MLP neurons of a small language model. Each row is named by its layer, matrix (down: output weights) and neuron, and shows model dimensions 0-159. Each number is 128 + 24 x the weight over its row's rms, rounded and kept within 0 to 255. Numbers have three digits each. A neuron's up and down rows have the sign that makes its largest values positive.
A block is one neuron, or neurons of one layer that tend to fire together. After each block is what it responds to, as a language model described it from the Wikipedia text at the highest values.

L4.down48:132138144160122076154081127115113112150076130141104131143160121106124106103111120110139117121126141130124114137134113109071138132121120129141128149138080145143120126127145118152137130112134114127114169106159122148131094126126121119142134109126148132140125140112123119142133114122113104136016122112119100134109114133117114141156148116138107142143135139153138124110133127113128181145084139126149107122132141161113131129131149151143109117118135104132113089119092106133130137159128129
Responds to: Paragraph and section breaks. Blank-line newlines between Wikipedia paragraphs and the closing == of section headings, such as ==Reception==, == Personnel ==, ==Summary==.

L4.down233:112114124135144100094113135127107164105082112154102165138141100172135134093157102140129124126144136141115099146170100118117102131119114110187141115130131129135159098147136155107083097109107122099145152115137129123151103115128126120128149133119136130094133170131109129148115098120115165110146163135130129143108111113158175141128093095119156088122149145088125158110096144130177118146116124119106078117113153128105203132153113165159153149135131139134171142139124152132114115105103143
Responds to: Possessive marker tokens. Possessive apostrophes and 's endings after names or plurals, e.g. Fagles' translation, BeeTV's drama, Elvis' album; sometimes determiners or list colons.

L3.down43:135140123152106088104156149157142097135097134115147128149128152139125102118085169054080118106139136127155097153123112146103100094115151112140150155140136081096161134137106119157126135095172143121108082147148141139093150098136135116109089128134137103110145130092125123144114156144129121105102143118141098111125124129145095141095170099089183121120104118118107157117114140157115155133104114098113103129170117121083141105145115118161136149098099125115180151149106148110132176167096103
L3.down107:110160129109102145118092131117139108142153099183127117143163149109139130126108150121109100067111155101114132165157175107180159122142131094098131145109094125153157137126132121147141107161108163131122122133145101113126128115104120123130151164141114128101110154142103133148165136156146150179063125118114145125152164130100135136155182122127084113155148122163149154171147125153138101142144129103121127155133142132099134116104159146072120134108148149100148135156145120128106112118117127
L3.down182:086116138108153064103116143138170111107089125146101124129132110141148108130138101117136134137111136111117122136111127104148163102139114126161123144137053112158097140144116127129133120133121108122136105109140098113120121132113110128136134133117163135094094130092134134121148130126099105160005095115113143110108126125118140169156123145116108104131131128107143120122143131123148208126100119154151104126129127150109142113142167133119133123119142132132135107120129129184131134127130140
L3.down429:100114143116139056120091136112109118138081124114105133153144132132113125108120103141113120112105151147122117135144137116112133133100131111144116140126082133141121116139132113123135108131110139156115109144146104138123119135109085095151112096105129117093129112092140126137131132128121132102043107109127133131096121109109109154141099114132069127127115115120140115110121132132124172134087107140168069130143149151141127135166139121105163142134122147130154065096100160179121147149088112
L3.down525:107118148148111090132173151140111127166095125116105141120103156103134143122141127110136121145127106088114104142134100103094158116100134135150151177152143142092116126151177119113183069142142158110140116079136088165102111113127163143129109130132100138108158124116127105113130129105113167155047103145123125141108124118129138177148105156150122107105153141118165115112170128141132119158129115117135151107128162155179129126156106125134133139107133167114120130175102156137130164135125125
L3.down577:164099137139126087136169111116114149123166143132121081159130126096137112126132139136139113135108081150131065116123140114142129142133134119173150120099166138161089130092097100111140145146139109162106087121133099115123082136088170148113109160116103133129090159106162123126143174150118132112123087127143100127102143107136117113083111120135096114141149147117116215109163099123083148155104162132136142097118159133144095067109111117109143118128187123159123124131177084081100134161131123
L3.down671:122117118150111150126126131109133126118116134119099135110147148112141105113132107101103128104146107138125128095140142086104126094095118169133125112127078139099139133126104108134159143133128113114119113121112106123146131118108128125119126133152122122123128136098130136108121140127117100166054119087127091082123124158121133140112158142101106111154116146128111123113139073145147169144096156132167105155149129120070137133119139164133156146106114163170136117145145129153093119109110134
L3.down837:119098112107121085110069145143147090191099148150112082137124115121135106104102132122147114100144144133104088175158122116143140135132127142143147124150091120131081083117149113128133098133116139131155136162141124152100138157111121108147089158103142118097164137138135120156114175124124123119045140101135129137123136110087097122126109100119112123133146164117174133141140131119123175091118115176088097100111140160134127142158129138091148122109111132134142112143175120124145120150095109
Responds to: Paragraph-break newlines. The second newline of a blank line between Wikipedia paragraphs, just before a new paragraph, heading (==Early life==) or table row.

L2.down77:181133108123184120158085058131097178169141127134124123112161142115150163118123116151118129089111144161175116185144114105159211135088137127114164151160147146105144146144101118134102101093117153115113147116130128120100156135100171126152116116143144081141136100107106091085103122150148105123148136105128120094129105074141163163128124100124149104143133141145082099138140156138103132091106111162135113116143099094152157144162115116134168137111132116123112145132154153131166135121157140
L2.down202:148127083136122105143142123096161148116166094172131143157140147141159104117125117122127160146108161145156129131106090125142109134139129135074140113124196077149139119121147133162148149079117133141148147179140146150087115164107143146151096174126166060115122149132138083139130080118130114123139114132112137114130116129156085127116111117164148155151113149148134142121145169112108131132124089114153109136161139173132103143101138178136121092154117143105141155159128134177173100133137110
L2.down368:113106128153167152150162148106148130158093169134108129120097105131129133134121158136103132140086131158134101157140117133130111144153149088166161141148145149107072147108111121138164119136108163110152152096134172134189134146090140117124126162105156121153129149136120134118074123120140139114147110114171083130137121157132118200128153148136126120134091130102078172129158153169159113131142149125126120155132117124090096173108106147129089113128136113164186160132135111147054117111138090
L2.down525:152131106143143095106124159121133122112083176111135116118105072117100112124190099113130139125116106114154141149138124120101104152105091116152136162127141155140108154123162108147106153123126152148124102121120205131154133164157137139113110136121143105106167146158104128098124138140090125105136116126092127131112120060155118151151130113136168122158136141118144149179145142105151112138106123109117139133104156107088149131102156105082126186138124153089119129135148143123125119145156106
L2.down772:116092101084144115136120161124135114113110128131145134152126150109152130125136095130152126108160104058153131159122129151114153129123119133155160108134094149125127110110121128126116156146106145175156105114145148139114115153130109151165121117154088083100121125155169158173143152104160151097183113150120144139140140102125108125106093121131078108148103164135148074126119109123142107152061127100119131125132127109082126098156101134171093143105101119144134118113114149198132117132092170
L2.down985:142134132086119108122127149128133118140150155145160129127098151114102053185165132140146188132084183139200119123146132163116176104115139134146141101172093085125132154119100138175144159143126123102134164155097110102146120140134153153144104090116142096124168114159119125102100123109150157167162139121141142125120154140159128122143122087148160173136134120093145146114080127096162119164117183153128100117110135166100121154108121114112098122139093114085128166153124105117120093101135095
L2.down990:138173154101103091110120145102162100128099178158120083140081136112148135170130111127147144122119139138115107143162128126174079145140135125149136111152151096123128133084117166121150138158141168154120140155144153104208139104166151127106101064065127098146135151117150115109102166131142131123097135149123112108170150096164173173090142115114100119142146151118114111074118142145144139104141139143137119144145104151098124102138132119146111129127166176122128122125139113131150109135124123
L2.down1025:152101146109139133153146138148148154122134107144123144146140162097154135145074126145143097147126112117115124142156083124130110135109131182135122137136122149150133134133131149136164110113151122146138138129138098125103102150113117101123174107131095137103130107107103158130168165099151100156147156176130106121110149125178163121200133080111134144109136108132153183144170127094103164140099122191108066156143153135115130159193143151149097111106120140113098158147094113141160162124088123
Responds to: Possessive 's suffix. The s right after an apostrophe, mostly possessives of names or organizations (WWE's, Miller's, Christie's), plus contractions like there's.

L2.down127:141163155149132090131137112154134141140114117119137109100146099106131084161154105120138124123107129108104158152146151107117136163140142142142136085116095109103146116133125130136086153153136121119120128065122162093137129105122169120142095114134140107118154121139169130166121117140107106149000109099153137087132134115139129119135128113124123158140138122132118142110168113109119193116156129096122170078150120120073122095146154149119084154119121143129108157167110160090116111125121098
L2.down309:131140126140113109169130131142168140129130123118150143138148079080146074091096098161128148185096133092114086137114132113154152155127151118115150117059090088163147151138137151119111106136082157146158162092132121105136106150107132105145140135126116112111109158113126128138165117135141059171086103100132146103132147125126138157153135123147129121163146116147129107106105121135156150126111137147116111098132127189120151112121144105111139165142123138094148167130121135095102101114132176
L2.down324:100137102120100135163081132114121148111123123165130107172146148118126089119103106138085129131114136144105132164153128133155110164095097131099117091087079134137079113162129128086128142117112153150122094129170152127122108144090129125110142113137112140117124133153104124150113200139143129133086113120128139118100145106149129116120116111072099099193136157104114087136150159105180155125127072149133065142117171132124115106140104158129096132119152132098140117132140087141143177115123102
L2.down360:119125119106134121101136089110146126151109141140184140114133101122154161144140128133113134144115093109137112100153107133118168150101124116096145168122089128173126065162099115165156137106103141149181140129138128142121142119151148148145122153156134107072134156094135153098132131110117121139109143121109129168110147100120117115133157120143123139135115197126148133073150116140114150170136121145115128123116154130140121109067155130135108147133109131109139132138108145106141079083155128
L2.down377:108141177139155140129089144111137115164112171132130098141133126174137091130110106146127107115121127146114079143112109089107198125124135118129131128122070136130144098123131132145099107145105125133141152110133084107128138134132122122116109149148147105142134152117148124124118131140132109134026108130096166142133135083143111153149099156138119122134122170107117102100138119096130163164117108132163113141124136112117104131114146144138116148111138151121093156099118146134134148109085125
L2.down1019:119131152127167133115146128072107119117160148185118090117132137169127155130144128116156093103126132119139109114112124108115137098146141101128141132152107121148153127129081102101123150182147110165151112107101117139121099152097122107124101160149088111125150127138136151141169145135125129133073101113125182146121121110110118158123090211171117120100125115118127111106121093143120134175081133134146156130113140124107120145125100146087146141117148152109099109128116122111155130142131078
L2.down1243:107095147133117083152122120122194123143117129143106129113123098129158120135107113119150116127106144130129118129136165124135160099131167125192146153149076108148111132157114082163118098143091162130151119103140143114112118157117162133157118094109148078106103144138139123159170083111127127168028119111132127146123139128112151156137125166122099125118139146105111121113118097149163158166139118124145132083154130108124083119135171137127135115119134124103111124135138153154100086125146119
L2.down1253:135157152110099129144160153117150131134110137129116105111121135132115172118107152128089138098094118115133109105123131134070093112142148126158088102157071120111099103166124143151099109148119116159142144130145111126130113147110129140124114143130145116110101135134121153152125114122119117157028172128121138108138115117107112115132139181094133139120138133083101108155154114135130179110124099135127113125063168144137119124114112137092138164149147132114119128104160122161160123124131158
Responds to: Paragraph-break newlines. Line-break tokens that end a section heading like ==History== or follow a blank line between paragraphs, just before new text starts.

L3.down13:104136157115082089071125142101130128113096122135115162115098121116107075164090117141187103121139161094121139100143114148112121151126131116178137178128112103103142081073124131141087128158105139121130144091176116147109148127131141114165138136101125141135127146134107124141115088151117146128082112114128143106132146124125139167152092134145119164114158127135161135117154135110152114126117105122112115103163131151151147129130122113143106131127112139158155159124108088114158151128101148
L3.down213:134127105171154147117106116138168143122107117125146141147135103166086052134137153169132115112143151107110093132134111159103135133117135108115113177139135095130120089124114097154106070098118161143144088099112108115113110151156145100094091120126153146148148141078127100137129090092117114148047142090086137136105117135136147135128093135128098131137158112108121112170159143131147161141099130088118142109154130110068123128127131131129158123149161125131105112111092136111108117085108166
L3.down306:162131099112136146120112141118165085125105162116143159089135082110119114116170151123110115135149159129122122154106105165086114134127130159115108115135108116162121085110124151144116152130136107109115170108124117165135103143109114117118138163069151134132137095122167191116145124095111115162099139126118124099101112077147113127122128124097116165136131119131085175095129105122164094127113116123104065150132181135116127165151076111128135118150130150143127151108071094108093102102109117
L3.down801:124120123139099196081140125114114132151118122118126162124149113128103114151114142145110154122086126114126117117162141135084149136145116127168164109128094094088109075087111148119131091111105101158124157074119115118133089109120119163090106128128131152153113157144133082117145065138129156120105124135164133109123131138118119160150114128157087090106139153132139155128113119146160059164108125106133115136098149165132149122143160115161104166096107105089148135157126155106113098117118118
L3.down836:159102119121106138096158114125145160161136113125102126123122135089133122099110128141139130082122155118145164130119155132105163135155122171149121147100124160150165140113107117084096139134166145134134136101099109104147139127126126124153091134132164122155116081158133093145079134130133155152069103154123084151103160110111144129091161174133133110116123161100158118112107144135166123110129111114124125103129161119106139136141109144119104131112075137129153150138105124117120139159154133
L3.down1016:119140110120118184109147146135151127121091170133087107151122114120114131142141143141102110163117122113143107140130106142132116123139114121123167127132091104105114054124135122128123109140140159145088158109164119125146142121130146159136078107105143172146080125150121117100124095158113124097108120134120133131152126111132168148116139097129121131141131164103099150122144120121135105122134137125115122131122132140087164142125138095113153156114125141127141162121136146132107093112127117
L3.down1237:159163113130156157135158122107084129112095141087155156109139117105096133150140151150108109133109149147124111157142142133139144138136157168118129157139079139141126108086098151133090144100093093092127092126118156139089111147141117148073119131093112164122162123098141105158101115134084116122162154124123145114176120126112123155157121124118127125144133159143144130150129125144121095134123119114099141132109132163128130106104127074158094138146128129100123146062109135138155158122139132
L3.down1255:129112124126116115155140117089134133169135142163106097111157170119123134151122140120118126129144133130119116133152168145097122150125114134129124100118110141158107095136051165111120114115114138115130146078152109113115096147122102134110114148076108093152129121098144123123143132087095177080108168099130093105100103106156164151118146107155143140151082141141172145072117124152115118120153201104120071119168142127143172167108106132127142140138174136110141090108067145094119121094117117
Responds to: Anaphoric determiners and possessives. Determiners and possessives starting a noun phrase that points back to something just mentioned, usually sentence-initial after a period, such as The, Its, his, Those.